From a checkpoint of a small transformer trained on Wikipedia.
Size: 11 layers, width 256, vocabulary 1579, 9.5M parameters.
Training: a variant of Muon for these matrices, 515M tokens, 7857 steps.
MLP neurons of a small language model. Each row is named by its layer, matrix (up: input weights; down: output weights) and neuron, and shows model dimensions 0-95. Each number is 50 + 10 x the weight over its row's rms, rounded and kept within 0 to 99.
After each neuron's rows, "fires on" lists the tokens most often at its 100 highest values on Wikipedia text that the model never trained on. A number after a token or word is its count.

L6.up61:50 46 39 36 31 37 54 67 57 42 34 61 52 47 60 55 50 44 62 30 44 36 55 34 41 55 35 33 54 47 48 51 57 54 48 36 58 50 58 63 43 63 53 52 41 36 47 48 51 59 47 45 40 44 50 60 42 45 64 52 39 53 56 48 57 39 52 44 37 37 50 68 48 50 29 37 64 38 36 42 36 58 58 61 44 46 49 55 48 51 40 59 57 42 58 52
L6.down61:57 36 45 25 52 58 54 50 55 41 60 46 59 40 48 45 53 57 40 56 53 52 51 56 51 44 63 64 83 34 51 39 46 48 22 56 58 60 38 42 57 48 55 45 51 47 49 69 63 40 44 53 38 46 55 48 73 58 52 54 72 51 46 45 42 42 34 50 49 21 51 63 43 39 46 68 56 54 61 46 44 58 41 57 48 50 70 56 42 43 61 41 62 36 60 65
fires on: "," 56, "ia" 8, ")" 7, "e" 4

L5.up57:53 50 49 46 29 54 50 77 56 59 38 65 44 50 55 49 45 50 56 49 64 52 57 52 43 53 44 13 59 50 59 38 67 61 51 38 42 60 46 32 46 51 60 43 54 51 42 52 55 61 38 46 61 32 43 56 44 30 45 46 56 36 56 42 38 58 47 42 45 62 57 31 39 55 49 52 42 57 57 42 58 54 29 54 50 56 60 60 68 60 53 62 51 42 42 32
L5.down57:37 51 45 63 44 48 35 38 52 43 66 53 56 39 58 50 46 39 60 57 41 56 61 39 58 51 53 52 40 57 61 61 52 49 50 61 60 65 43 45 53 56 40 61 53 44 52 55 43 41 55 37 58 60 52 53 62 42 67 59 44 65 59 56 35 36 36 53 41 50 47 52 53 44 49 58 40 45 60 46 56 40 59 54 45 35 53 62 58 67 46 41 50 50 53 38
fires on: " D" 51, "D" 9, "1" 8, "d" 6, "6" 5

L8.up1009:46 53 54 52 68 59 25 43 35 33 64 57 54 47 52 41 56 49 58 46 55 48 47 51 59 56 35 47 47 46 30 56 61 51 47 55 65 40 52 45 54 41 49 34 61 46 50 45 45 56 26 56 49 47 55 29 47 61 44 33 48 61 50 23 40 64 57 56 51 42 55 64 43 58 45 43 55 31 55 47 66 52 41 46 44 39 44 57 42 33 62 66 31 32 47 32
L8.down1009:45 35 43 60 49 47 40 37 37 53 42 38 55 55 46 63 16 52 30 49 53 51 34 47 36 35 44 51 61 57 26 45 51 41 54 48 54 44 54 44 57 59 49 51 74 44 52 56 46 62 57 53 45 33 57 50 47 50 50 57 38 59 34 49 46 53 50 43 42 54 49 52 55 57 40 51 46 39 53 44 54 39 53 44 47 57 44 66 30 62 64 61 47 56 54 55
fires on: " an" 28, " An" 20, " part" 17, " years" 11, " en" 4, " year" 4

L8.up40:39 51 41 49 44 54 66 60 39 62 41 30 34 48 40 41 73 57 55 47 48 53 52 40 62 31 61 46 62 50 52 54 52 31 52 71 81 49 56 64 56 59 45 40 47 54 33 44 56 57 61 53 62 49 63 54 37 55 37 58 51 47 58 27 38 56 51 50 52 55 30 49 59 61 71 37 48 51 44 65 48 52 55 51 50 46 50 56 51 53 42 52 54 51 60 63
L8.down40:53 48 63 56 63 36 59 59 54 53 41 49 42 40 65 58 36 50 53 61 72 48 58 48 56 63 52 51 45 47 47 31 42 50 37 60 54 47 44 40 58 44 56 49 44 30 32 47 66 52 70 42 44 47 30 44 58 56 40 38 48 30 64 60 47 32 48 50 38 57 38 52 46 57 49 51 34 53 35 56 66 52 48 79 38 54 46 55 70 46 43 46 30 56 55 49
fires on: " in" 16, " a" 13, " e" 7, " se" 6, " p" 6, " con" 5

L5.up612:40 51 55 35 68 54 56 53 30 53 50 67 55 31 50 49 67 46 38 42 43 44 50 49 59 30 46 45 60 58 24 52 42 49 56 50 52 37 53 39 38 60 61 31 42 51 48 59 53 58 58 43 36 43 52 34 55 50 50 54 60 52 48 29 47 50 44 55 49 41 53 54 41 40 56 58 66 38 51 24 50 45 48 35 39 61 50 49 51 47 60 57 51 59 69 27
L5.down612:47 61 62 71 53 48 38 41 49 59 63 57 51 47 36 51 41 56 42 46 48 66 47 65 54 39 44 46 44 29 49 55 50 40 60 64 67 38 66 42 52 62 40 40 45 40 44 60 45 59 56 41 51 52 55 58 63 56 34 58 46 58 49 50 38 42 52 51 55 41 50 51 48 50 55 54 48 35 51 52 56 45 64 41 45 69 60 60 37 54 46 56 63 52 49 42
fires on: " an" 47, " An" 39, "yn" 6, "n" 4

L5.up851:18 45 52 37 57 49 52 54 53 64 57 55 34 61 73 42 32 22 39 36 43 61 36 55 51 49 49 46 43 50 46 33 55 62 55 53 47 51 48 47 55 32 48 35 51 48 72 63 48 56 45 50 49 54 52 42 58 49 62 40 54 49 63 59 49 57 85 32 49 52 63 57 39 51 60 45 39 29 60 50 60 56 42 54 66 70 52 37 41 49 42 53 59 54 55 37
L5.down851:53 58 48 56 59 24 58 48 43 55 53 47 28 58 54 54 50 32 54 50 45 49 48 58 39 29 48 53 53 48 60 58 50 49 41 47 35 46 42 41 52 48 60 51 58 46 47 63 40 52 53 63 55 56 45 61 46 42 52 44 44 51 57 38 54 49 49 55 68 78 40 31 47 57 47 48 47 69 37 56 58 50 50 56 42 56 46 54 51 56 47 64 47 64 62 58
fires on: "os" 18, "," 16, "oin" 9, "ed" 9, " that" 6, " med" 5

L5.up470:50 50 50 40 47 48 47 57 60 47 50 44 43 55 49 56 49 63 56 47 40 37 29 45 62 47 47 62 37 58 42 34 47 55 56 61 63 61 64 45 55 45 54 48 54 51 60 65 63 51 53 56 53 52 52 32 46 59 51 40 56 47 60 42 48 70 40 54 52 59 39 52 41 44 65 25 56 38 36 48 39 51 49 46 53 65 51 63 48 32 61 50 52 27 52 50
L5.down470:60 38 52 44 45 47 70 56 52 49 59 47 48 72 65 76 56 48 56 56 46 25 62 46 49 43 48 51 39 44 40 47 60 63 59 33 55 46 49 51 54 43 60 58 58 67 56 49 62 52 53 25 45 44 57 47 53 43 52 52 42 44 47 33 44 73 45 39 34 51 55 53 57 51 60 38 46 52 51 76 42 50 49 60 65 49 42 43 48 71 68 50 40 38 54 78
fires on: "it" 22, "ort" 14, "t" 12, "a" 12, "j" 7, "ick" 6

L6.up104:38 60 58 44 62 49 56 77 57 37 46 61 40 66 59 54 60 40 37 32 72 52 49 37 48 41 45 60 40 40 50 41 51 60 62 52 72 53 63 52 55 58 68 52 51 65 45 55 44 48 54 39 50 59 42 48 31 59 51 38 39 61 57 48 51 56 65 43 59 71 60 41 68 48 61 25 60 55 53 40 44 49 46 49 40 46 49 50 39 53 59 45 57 56 49 57
L6.down104:49 46 39 57 46 48 61 59 56 38 47 61 31 57 81 48 66 49 29 51 50 51 45 55 61 41 56 40 45 57 67 52 58 57 61 44 35 48 47 29 59 42 52 44 58 49 38 49 50 55 48 47 66 51 47 46 53 43 60 54 49 38 43 40 36 52 42 52 61 50 52 53 54 44 59 62 34 50 45 55 35 54 58 48 68 50 60 53 52 49 57 67 52 51 50 44
fires on: "m" 23, "a" 17, "ort" 11, "s" 4

L8.up38:51 41 44 34 65 42 39 36 50 57 56 44 52 50 36 50 59 66 64 25 48 45 33 44 53 60 67 44 49 55 52 43 54 67 54 54 43 60 50 45 56 64 51 62 55 48 38 43 58 40 36 45 63 47 62 29 54 58 49 58 56 31 35 64 54 56 50 54 41 42 56 61 53 53 39 38 59 49 55 44 51 57 51 40 63 49 48 45 49 41 53 70 55 77 53 40
L8.down38:55 47 53 39 61 34 47 58 65 53 63 47 44 55 46 42 41 41 56 50 42 60 50 55 62 46 60 47 57 43 60 40 62 46 47 39 56 50 34 44 45 47 50 66 56 50 35 44 54 43 61 51 66 58 38 41 45 44 61 42 48 37 45 50 24 43 58 65 43 49 41 56 28 41 45 36 39 55 75 30 63 46 47 41 51 38 63 54 54 49 53 48 45 64 37 60
fires on: " M" 42, "m" 10, " m" 9, "M" 5, "om" 4, "ors" 4

L6.up708:51 46 56 45 52 49 50 46 32 50 51 56 46 57 58 45 48 30 58 32 56 35 55 45 56 62 37 46 44 56 59 31 65 53 40 48 26 54 54 65 49 71 32 49 36 56 40 46 48 48 59 43 53 57 50 53 39 69 55 58 47 47 57 41 72 36 61 47 51 54 85 42 62 52 28 53 49 45 54 47 49 62 51 42 46 41 56 52 50 64 41 52 47 39 42 52
L6.down708:56 56 53 55 53 50 49 50 40 51 65 54 41 52 34 76 51 61 50 59 45 38 39 43 45 30 65 46 48 53 49 73 55 43 45 68 48 56 59 54 65 54 51 35 66 47 44 47 49 63 53 54 32 56 56 41 46 66 51 42 52 45 55 46 68 38 64 44 52 47 63 41 60 51 38 51 57 57 42 67 55 46 70 57 50 34 70 53 64 45 49 31 60 46 48 49
fires on: " le" 35, " Le" 32, " against" 8, " for" 8, "ie" 5

L8.up162:53 45 51 65 63 59 56 58 58 60 55 48 35 60 70 65 41 62 45 43 40 52 42 50 45 36 46 62 54 60 61 59 57 41 59 46 39 39 63 53 42 56 49 38 55 34 43 72 50 55 53 62 43 41 61 63 36 66 47 58 63 55 62 64 46 54 47 43 57 66 47 47 50 40 63 55 49 44 28 34 54 46 48 58 31 69 43 41 40 40 48 47 46 62 71 38
L8.down162:60 43 52 32 52 46 62 57 63 62 41 53 55 44 47 48 51 57 71 52 54 50 36 54 61 65 50 62 46 52 35 52 45 62 46 42 51 50 54 65 49 65 56 17 44 52 58 60 52 48 50 35 37 60 47 48 50 43 47 49 45 48 44 58 66 46 60 58 48 40 34 54 64 54 62 38 43 52 62 49 61 49 55 44 46 43 44 61 64 74 63 48 60 43 39 52
fires on: " the" 43, "'s" 21, ":" 9, " |" 9, "|" 8

L3.up507:52 57 66 53 58 58 48 48 46 44 55 48 45 31 38 53 34 51 59 48 55 29 41 70 66 47 48 74 50 39 43 46 48 38 38 44 45 53 58 44 51 54 70 63 58 59 63 42 52 43 27 54 75 40 33 49 41 26 34 57 51 57 48 49 58 45 39 59 44 46 53 35 45 52 43 52 50 48 53 36 50 42 51 39 37 48 63 68 58 38 74 47 63 75 58 56
L3.down507:67 51 56 45 43 53 55 58 35 55 42 41 41 65 55 66 53 46 39 49 31 59 49 39 47 63 52 52 62 41 67 52 47 66 51 62 49 48 47 66 70 43 52 43 48 64 54 45 46 61 36 37 20 63 49 76 44 46 59 41 52 67 72 50 46 31 54 47 29 49 51 69 40 53 46 59 46 47 59 63 56 44 53 49 51 43 51 43 62 44 57 57 49 53 37 37
fires on: "es" 33, "s" 21, "ions" 9, "ime" 6, "ities" 4, "one" 4

L6.up505:50 56 60 56 46 55 42 49 48 32 45 40 63 55 39 34 58 56 64 43 43 42 46 50 53 45 50 30 40 35 41 31 39 46 56 39 71 38 50 55 29 61 36 38 53 49 58 58 66 42 54 48 59 54 67 68 58 53 70 39 40 67 45 51 52 35 41 58 52 63 57 50 37 48 50 52 42 35 48 51 68 51 54 51 54 55 52 42 48 41 50 52 51 43 58 58
L6.down505:35 46 47 67 58 51 56 47 43 50 61 49 46 52 47 48 35 57 51 42 51 66 42 34 50 39 35 55 61 56 41 41 59 45 40 66 57 41 55 36 61 38 46 43 48 53 68 48 59 50 48 40 58 40 34 37 37 50 41 58 56 64 60 51 49 47 53 37 65 51 34 50 43 49 42 45 56 60 47 31 35 45 53 57 67 35 54 45 61 36 61 51 38 49 63 31
fires on: "," 47, " a" 14, " and" 8

L8.up329:40 59 60 52 37 39 52 52 51 48 40 55 42 47 48 46 73 52 55 53 48 50 48 37 33 40 68 66 51 62 60 51 35 53 58 61 50 57 56 48 52 41 66 59 56 52 41 48 53 53 57 49 60 67 44 52 47 51 36 65 50 37 64 56 45 40 60 65 56 60 29 49 48 46 39 43 50 44 46 40 37 50 52 41 44 57 53 69 48 46 65 43 41 50 66 59
L8.down329:51 41 43 38 67 36 57 50 46 34 54 33 40 69 63 51 49 47 50 31 57 54 52 42 59 41 74 57 43 59 75 57 44 62 45 47 62 56 38 51 49 45 58 60 68 57 50 41 35 44 66 69 42 44 57 48 32 41 40 49 58 65 59 60 51 47 40 59 81 34 51 45 39 55 60 44 67 50 51 61 35 49 41 35 41 56 45 59 32 40 64 52 42 60 40 46
fires on: "im" 28, " such" 15, "." 9, " can" 6

L5.up581:50 59 44 52 51 50 43 59 41 41 70 39 68 61 50 57 53 44 35 65 56 46 36 60 73 65 60 45 47 35 42 41 41 46 27 50 46 49 38 43 53 39 64 54 48 53 55 44 40 53 71 44 46 43 48 48 61 41 57 52 49 43 57 47 36 46 64 57 52 39 64 49 54 61 41 38 50 41 68 40 48 45 42 69 39 34 52 61 35 43 34 68 54 42 52 48
L5.down581:55 40 52 65 56 77 51 43 67 51 45 49 55 50 57 52 41 49 39 60 55 56 55 41 51 34 42 39 40 45 56 70 56 60 38 52 52 72 58 40 64 55 56 45 42 33 33 60 40 36 51 55 58 44 63 37 45 44 30 37 51 56 24 54 40 49 75 57 43 48 47 49 37 41 61 42 39 51 57 53 56 32 41 54 57 68 46 64 52 43 47 35 46 64 41 51
fires on: "er" 38, "in" 10, "or" 7, "ze" 7, "E" 6

L5.up110:39 38 59 59 51 50 46 58 50 41 65 49 65 51 63 39 47 44 54 41 50 46 30 57 53 55 49 56 51 67 33 44 53 48 43 61 61 55 60 47 27 36 51 46 57 41 57 38 45 29 31 46 67 54 51 61 52 47 28 68 45 30 43 62 40 81 49 49 45 55 44 51 60 51 53 55 49 56 47 56 52 44 32 50 47 44 53 65 46 53 65 63 54 46 42 70
L5.down110:33 51 57 61 55 43 45 54 40 58 51 40 30 69 58 55 46 45 61 34 72 38 56 57 61 39 47 55 43 60 44 47 42 56 63 61 51 49 50 49 44 59 44 44 66 43 54 41 44 56 64 43 57 51 30 55 54 43 56 52 50 52 20 45 48 41 57 42 63 39 33 59 72 48 46 39 49 68 51 55 57 56 47 69 55 51 74 59 68 53 40 48 52 68 35 57
fires on: " was" 21, " is" 19, "ad" 7, "'s" 5

L5.up24:34 54 36 52 53 52 34 34 64 27 47 53 49 50 41 55 50 52 52 50 52 52 46 48 43 44 49 64 39 52 48 40 49 37 45 48 40 50 43 50 47 35 53 48 44 44 79 60 44 50 45 61 71 57 35 48 64 66 44 44 53 38 63 57 47 68 63 56 54 36 54 43 60 64 40 56 63 51 52 48 50 40 44 38 69 60 61 44 56 41 37 51 61 37 63 48
L5.down24:45 62 54 64 49 43 38 43 27 59 34 71 41 53 42 64 51 54 70 68 59 55 65 28 34 47 37 57 50 59 61 54 61 41 47 47 43 41 75 51 54 67 56 57 40 39 50 45 42 46 48 52 65 42 53 43 60 67 57 69 53 53 58 36 26 45 44 62 48 45 34 51 39 57 65 43 39 53 42 62 58 44 46 51 38 55 49 62 58 49 45 57 53 45 65 64
fires on: " commun" 20, "im" 19, "un" 14, "ur" 12, "erg" 7

L3.up22:58 57 64 56 55 60 39 58 59 51 52 43 65 36 65 37 55 44 43 54 50 44 64 48 65 58 50 53 45 32 66 52 52 60 49 57 51 52 54 43 62 35 64 60 63 72 55 75 46 49 61 59 48 58 42 39 45 47 64 47 41 44 56 26 30 44 54 42 41 54 59 44 71 55 44 50 44 45 27 30 43 45 55 49 28 58 49 55 40 56 44 32 68 44 48 31
L3.down22:46 43 67 47 43 43 59 49 52 39 49 41 59 29 49 51 40 64 70 48 50 53 60 60 62 47 64 44 42 27 56 48 36 53 41 55 59 59 57 44 70 63 63 46 35 52 51 59 34 50 61 39 62 47 48 21 63 63 52 57 49 57 35 57 26 46 70 49 46 51 59 71 59 63 61 63 41 41 47 47 52 45 64 48 55 41 46 59 50 48 55 44 59 52 44 60
fires on: "at" 18, "ay" 17, "or" 9, "er" 9, "n" 9, " O" 6

L6.up165:54 42 46 44 49 48 29 54 50 54 59 43 57 43 56 62 56 56 22 33 47 45 51 50 56 47 64 48 57 49 48 42 51 28 30 40 44 50 45 58 39 44 46 63 58 63 54 34 37 40 63 45 70 40 50 50 40 45 41 49 62 82 57 44 48 57 57 51 51 60 58 51 56 57 69 50 42 41 49 30 56 55 46 44 38 70 43 59 44 47 53 63 55 42 59 67
L6.down165:39 36 43 50 52 47 55 42 53 59 54 43 63 50 37 43 36 77 58 51 58 66 49 46 42 56 57 57 73 50 53 61 43 52 38 48 42 61 66 49 56 67 60 53 54 56 33 52 50 53 51 46 37 59 43 47 70 25 77 52 63 41 46 54 51 25 37 62 36 33 50 68 53 24 48 59 56 53 51 50 48 43 51 49 67 39 51 51 71 56 46 42 42 58 66 36
fires on: " Comp" 12, "ing" 12, "ment" 11, " comp" 10, "ction" 9, "ation" 8

L8.up889:48 49 56 48 52 47 62 67 47 57 57 36 30 44 54 45 57 53 46 52 44 42 40 50 48 74 39 47 35 42 28 49 51 46 36 55 69 66 42 58 35 69 70 58 35 45 50 45 53 48 65 61 56 47 45 40 40 43 44 59 48 45 66 56 53 72 48 67 54 67 49 42 73 70 61 65 38 48 49 51 39 33 58 50 36 49 24 49 72 50 49 48 57 52 41 66
L8.down889:28 47 37 47 49 47 58 54 62 59 40 57 43 45 40 47 47 51 69 38 48 31 63 65 51 37 48 60 52 41 38 47 57 70 40 50 58 65 54 35 72 54 53 49 45 36 51 52 48 62 53 64 45 44 41 40 53 34 43 47 44 41 60 42 38 57 56 60 42 53 43 39 49 66 38 45 57 53 34 42 46 41 51 46 46 73 53 36 53 50 51 61 50 53 63 65
fires on: " a" 15, " |" 14, " in" 13, "|" 5, " the" 5, " W" 5

L8.up8:63 50 62 44 58 48 45 35 48 48 44 53 66 56 40 55 49 52 64 48 40 66 35 40 61 40 61 55 49 77 55 68 46 55 73 47 49 59 58 62 46 35 49 47 53 49 31 60 43 39 35 60 43 53 50 45 47 42 56 57 36 37 34 28 32 47 24 49 59 47 66 48 43 54 28 50 55 62 54 46 64 68 50 49 55 47 48 60 48 51 46 63 58 63 49 35
L8.down8:54 56 38 46 49 49 45 47 51 42 59 53 41 43 46 57 54 65 49 66 46 70 55 56 70 44 82 40 47 33 57 64 64 46 62 50 61 34 32 44 56 48 42 36 51 44 62 54 52 36 54 32 52 57 44 34 57 45 58 52 45 54 49 32 57 32 58 51 48 68 71 42 46 58 52 56 59 49 49 24 46 39 56 41 64 41 26 63 51 34 54 51 46 46 54 62
fires on: " m" 46, " M" 18, " n" 10, "j" 5, " g" 4

L8.up258:48 58 31 63 53 45 53 26 54 38 50 69 51 49 54 36 45 30 59 57 70 50 41 43 44 42 43 42 45 59 53 67 36 40 64 66 52 62 38 45 47 45 50 49 66 49 63 35 55 49 57 37 49 40 42 46 48 52 46 53 62 58 74 62 56 58 71 33 53 49 61 36 47 62 53 41 62 49 58 46 50 45 51 58 46 49 62 55 53 42 38 27 53 48 30 20
L8.down258:36 47 43 54 62 54 44 55 57 45 57 70 49 53 79 49 54 50 61 46 33 49 38 34 39 35 54 51 56 67 50 59 52 52 51 46 66 51 51 48 47 37 61 47 42 65 52 62 59 51 57 44 23 59 39 44 59 51 75 40 50 48 51 39 62 50 52 44 49 46 51 61 46 43 54 45 38 37 31 49 54 49 27 53 43 66 47 56 51 58 43 53 51 50 48 30
fires on: " D" 30, " T" 12, "D" 9, " L" 6, "w" 5

L5.up587:43 62 49 46 66 55 60 37 50 65 29 52 54 48 65 56 58 62 42 51 79 41 52 60 38 40 58 51 65 51 41 52 61 48 57 49 56 46 56 50 46 59 47 52 60 48 47 37 32 56 37 47 55 51 27 62 52 49 52 58 55 42 39 49 59 42 35 50 51 54 49 49 72 60 54 56 56 55 42 46 56 44 47 54 36 57 74 54 55 51 44 64 30 71 55 51
L5.down587:80 44 53 47 30 59 29 46 36 57 50 41 56 56 56 61 51 50 66 62 48 50 63 36 45 57 52 54 46 63 59 61 48 69 30 46 55 38 61 52 49 57 42 38 39 52 34 48 34 47 44 35 49 41 54 56 45 48 60 43 42 75 50 45 53 42 66 44 39 39 48 42 45 57 47 64 44 51 64 37 58 49 50 50 39 37 54 58 54 50 42 53 60 39 42 48
fires on: "s" 48, "ors" 6, "ents" 5, "ers" 5, "ions" 5, "ies" 5

L8.up600:47 52 42 49 66 39 42 50 58 55 60 46 47 41 53 39 35 21 48 39 43 51 55 53 37 47 34 57 50 51 56 56 72 51 65 40 42 55 47 44 39 43 59 60 47 45 68 54 50 54 36 48 42 58 65 40 48 52 45 42 55 35 47 61 37 59 51 41 56 40 57 43 49 59 63 42 59 49 58 51 44 39 60 44 58 63 72 52 53 53 35 41 58 43 65 52
L8.down600:40 49 53 47 56 58 63 60 50 38 49 41 77 66 50 47 64 50 47 59 33 61 60 67 39 42 31 42 34 52 71 51 39 52 46 57 52 53 55 44 56 21 45 34 62 47 48 49 48 41 66 48 71 50 37 43 60 37 35 59 37 42 51 29 62 40 59 54 33 64 35 43 62 43 49 55 62 70 36 37 57 46 47 53 44 47 41 56 50 57 52 43 57 48 59 54
fires on: "ed" 15, " l" 12, " med" 10, " t" 10, " Med" 8

L5.up451:48 53 63 45 41 51 59 65 44 46 38 58 59 49 51 54 43 75 51 58 57 38 38 31 49 53 47 56 65 44 46 37 71 46 41 56 49 59 52 54 69 48 67 47 45 65 53 56 60 53 40 66 45 50 40 49 56 62 44 49 48 59 41 43 60 52 42 51 39 71 52 53 43 61 47 61 46 62 47 49 37 63 55 59 39 45 49 45 52 49 52 46 46 60 46 41
L5.down451:46 51 38 65 32 60 56 22 40 58 22 32 39 48 37 64 42 40 61 46 49 53 52 37 39 40 57 59 46 41 56 42 56 56 53 33 54 63 46 68 55 37 29 60 41 42 38 50 56 61 53 48 35 48 59 58 55 49 50 54 43 56 40 49 55 52 46 40 33 51 62 43 45 42 43 60 45 38 52 62 35 47 45 48 61 55 44 57 70 47 45 57 43 47 49 62
fires on: "ec" 27, "ac" 23, "le" 12, "." 9, "at" 7, "," 5

L3.up149:35 62 47 38 48 39 42 51 51 33 41 42 70 41 47 57 48 60 51 44 67 40 21 49 65 48 60 58 64 56 63 51 68 46 43 48 68 33 46 41 46 78 44 51 58 43 58 47 66 59 50 52 42 45 46 52 54 60 52 49 68 62 33 51 67 48 57 39 58 41 48 54 56 48 60 41 44 50 53 51 47 50 56 56 42 54 43 44 36 56 65 54 53 57 52 73
L3.down149:65 42 46 66 50 52 54 50 75 50 56 59 54 61 41 41 43 63 36 53 48 62 66 54 68 58 44 31 43 44 44 42 38 49 63 61 59 42 64 55 47 42 55 63 45 49 26 33 36 44 48 63 44 55 68 45 44 53 29 50 54 63 56 38 57 47 50 71 37 49 58 38 63 67 33 40 62 60 42 49 44 50 59 42 45 47 46 25 51 45 41 46 51 78 36 40
fires on: "am" 24, "os" 17, "as" 12, "ific" 11, "g" 8, "ad" 5

L3.up508:53 43 38 47 49 63 36 48 48 52 54 41 40 65 57 65 53 51 51 52 43 49 49 67 57 63 53 33 49 45 54 56 30 32 49 38 34 42 43 49 51 48 39 35 50 48 51 53 46 54 51 43 56 28 47 52 51 41 39 52 61 35 61 49 56 40 29 58 60 45 58 59 55 49 38 45 40 45 58 26 47 43 50 38 41 54 57 47 48 63 62 60 68 43 54 50
L3.down508:52 47 53 51 58 47 51 49 37 30 56 33 49 53 60 54 46 39 70 60 59 61 71 49 44 40 46 55 61 57 43 42 21 40 29 53 57 61 45 48 40 45 53 41 62 49 55 57 50 61 45 53 42 54 56 58 48 44 47 42 31 44 49 24 60 35 42 55 42 35 41 53 41 57 55 65 61 57 43 61 46 34 50 50 67 48 63 67 69 54 56 32 43 49 45 57
fires on: "i" 32, "tern" 14, "lement" 8, "ation" 8, "ment" 8, "iv" 4

L8.up518:50 39 41 46 47 51 48 55 51 44 36 69 44 47 39 56 53 42 25 43 41 36 37 48 49 55 46 31 64 58 47 44 37 63 62 66 55 58 56 55 52 51 57 45 58 50 33 50 58 54 72 51 48 40 47 69 60 53 65 61 46 51 55 57 60 43 47 52 57 53 58 74 34 31 42 59 44 41 50 53 46 48 62 38 43 36 48 59 39 47 50 37 60 35 61 43
L8.down518:61 66 54 47 48 45 47 57 55 38 49 47 56 55 48 47 51 48 39 48 47 48 53 69 45 43 48 59 80 47 54 34 77 52 59 37 61 41 37 44 50 45 69 44 49 48 54 48 47 42 57 44 59 53 57 37 51 56 49 46 54 70 37 60 37 19 55 28 49 54 48 56 49 60 48 45 55 44 59 52 48 38 69 60 32 60 45 56 49 45 74 51 49 57 54 62
fires on: ")" 63, "," 23, ")," 7

L8.up724:44 34 58 50 67 50 47 44 58 52 35 60 53 61 40 33 62 51 61 43 51 51 31 46 51 47 41 44 44 34 48 44 46 35 58 47 65 64 52 41 39 55 64 45 61 65 47 50 50 40 41 48 44 49 65 48 59 38 54 50 44 39 37 41 60 44 45 59 49 42 46 42 53 42 55 57 57 45 43 50 39 41 48 53 69 31 48 75 49 49 53 79 64 49 23 66
L8.down724:52 63 40 67 50 54 54 39 48 33 55 58 48 47 51 31 51 56 35 44 39 56 62 44 66 47 54 56 65 62 43 68 51 62 53 61 50 34 34 34 58 66 44 51 55 61 66 64 47 60 53 58 46 32 45 42 53 63 36 43 54 62 58 40 56 43 42 47 51 58 51 39 50 34 52 39 41 53 49 56 60 63 43 58 49 57 28 51 61 41 68 44 41 50 73 43
fires on: "," 32, "|---|---|---|---" 9, " is" 7, " a" 6, " be" 5, "s" 4

L5.up550:32 47 43 40 38 53 29 59 55 41 45 27 54 50 55 52 51 63 61 60 58 48 58 47 46 68 46 48 57 51 57 44 52 42 67 35 56 60 45 66 39 37 45 41 59 59 50 50 55 50 53 58 50 42 51 57 54 24 33 40 43 40 55 38 38 58 60 43 40 50 39 53 64 41 57 55 53 57 55 53 58 52 59 43 49 50 37 62 55 51 53 48 57 63 54 55
L5.down550:40 61 38 49 41 48 36 41 46 33 54 45 43 53 38 51 55 59 70 75 58 40 49 56 27 74 45 59 48 52 56 31 45 53 37 42 74 51 63 61 59 49 52 51 47 45 69 52 53 53 64 35 56 44 40 58 62 35 55 62 54 45 45 49 41 50 35 43 42 30 46 59 45 60 60 63 42 46 74 38 47 49 56 48 54 45 49 64 46 72 41 54 61 55 57 54
fires on: "1" 27, "2" 15, "6" 9, "3" 7

L3.up420:55 46 56 66 58 61 54 49 57 51 56 49 34 66 49 28 63 31 42 64 46 51 52 51 51 42 67 58 41 43 28 44 39 64 54 42 36 50 34 25 60 55 56 39 51 61 35 55 72 49 56 58 36 44 56 45 71 44 50 52 62 41 57 55 49 66 45 60 59 43 46 50 63 63 59 52 51 55 52 37 57 40 38 59 56 63 44 46 58 52 52 47 47 50 58 51
L3.down420:38 41 51 52 51 51 53 54 43 63 50 48 60 43 57 76 62 42 40 59 55 44 38 73 47 32 54 51 42 40 51 66 41 63 55 50 54 57 51 50 47 53 34 51 25 36 50 49 52 54 55 50 61 40 53 28 66 61 58 46 32 58 49 64 37 58 52 57 67 45 56 58 67 58 40 64 45 48 61 53 53 37 56 55 42 60 59 68 56 56 42 68 30 42 50 52
fires on: "er" 23, "ul" 18, "r" 15, "ir" 13, " rel" 12, "or" 6

L5.up252:57 49 58 61 44 26 75 46 38 44 65 67 53 58 65 49 39 56 50 60 55 38 40 57 53 57 44 60 34 55 52 59 53 41 51 35 49 62 46 51 46 46 65 22 67 54 51 60 55 69 41 54 41 47 43 55 42 43 44 57 45 64 50 46 35 40 39 44 63 64 47 49 46 38 53 43 59 44 52 33 47 40 52 58 39 63 40 38 42 45 49 51 39 55 67 60
L5.down252:53 52 54 43 47 54 63 43 61 46 45 42 54 34 55 52 47 59 64 51 43 70 45 51 63 59 54 51 55 36 38 39 73 53 53 46 47 45 42 65 61 46 52 25 36 76 54 57 44 57 57 40 47 52 44 59 42 53 53 53 67 54 58 61 45 33 41 45 43 38 41 40 44 60 56 48 51 47 42 53 58 32 48 59 50 41 47 57 61 70 77 48 66 36 36 30
fires on: " |" 42, ":" 30, "|" 17, "-" 11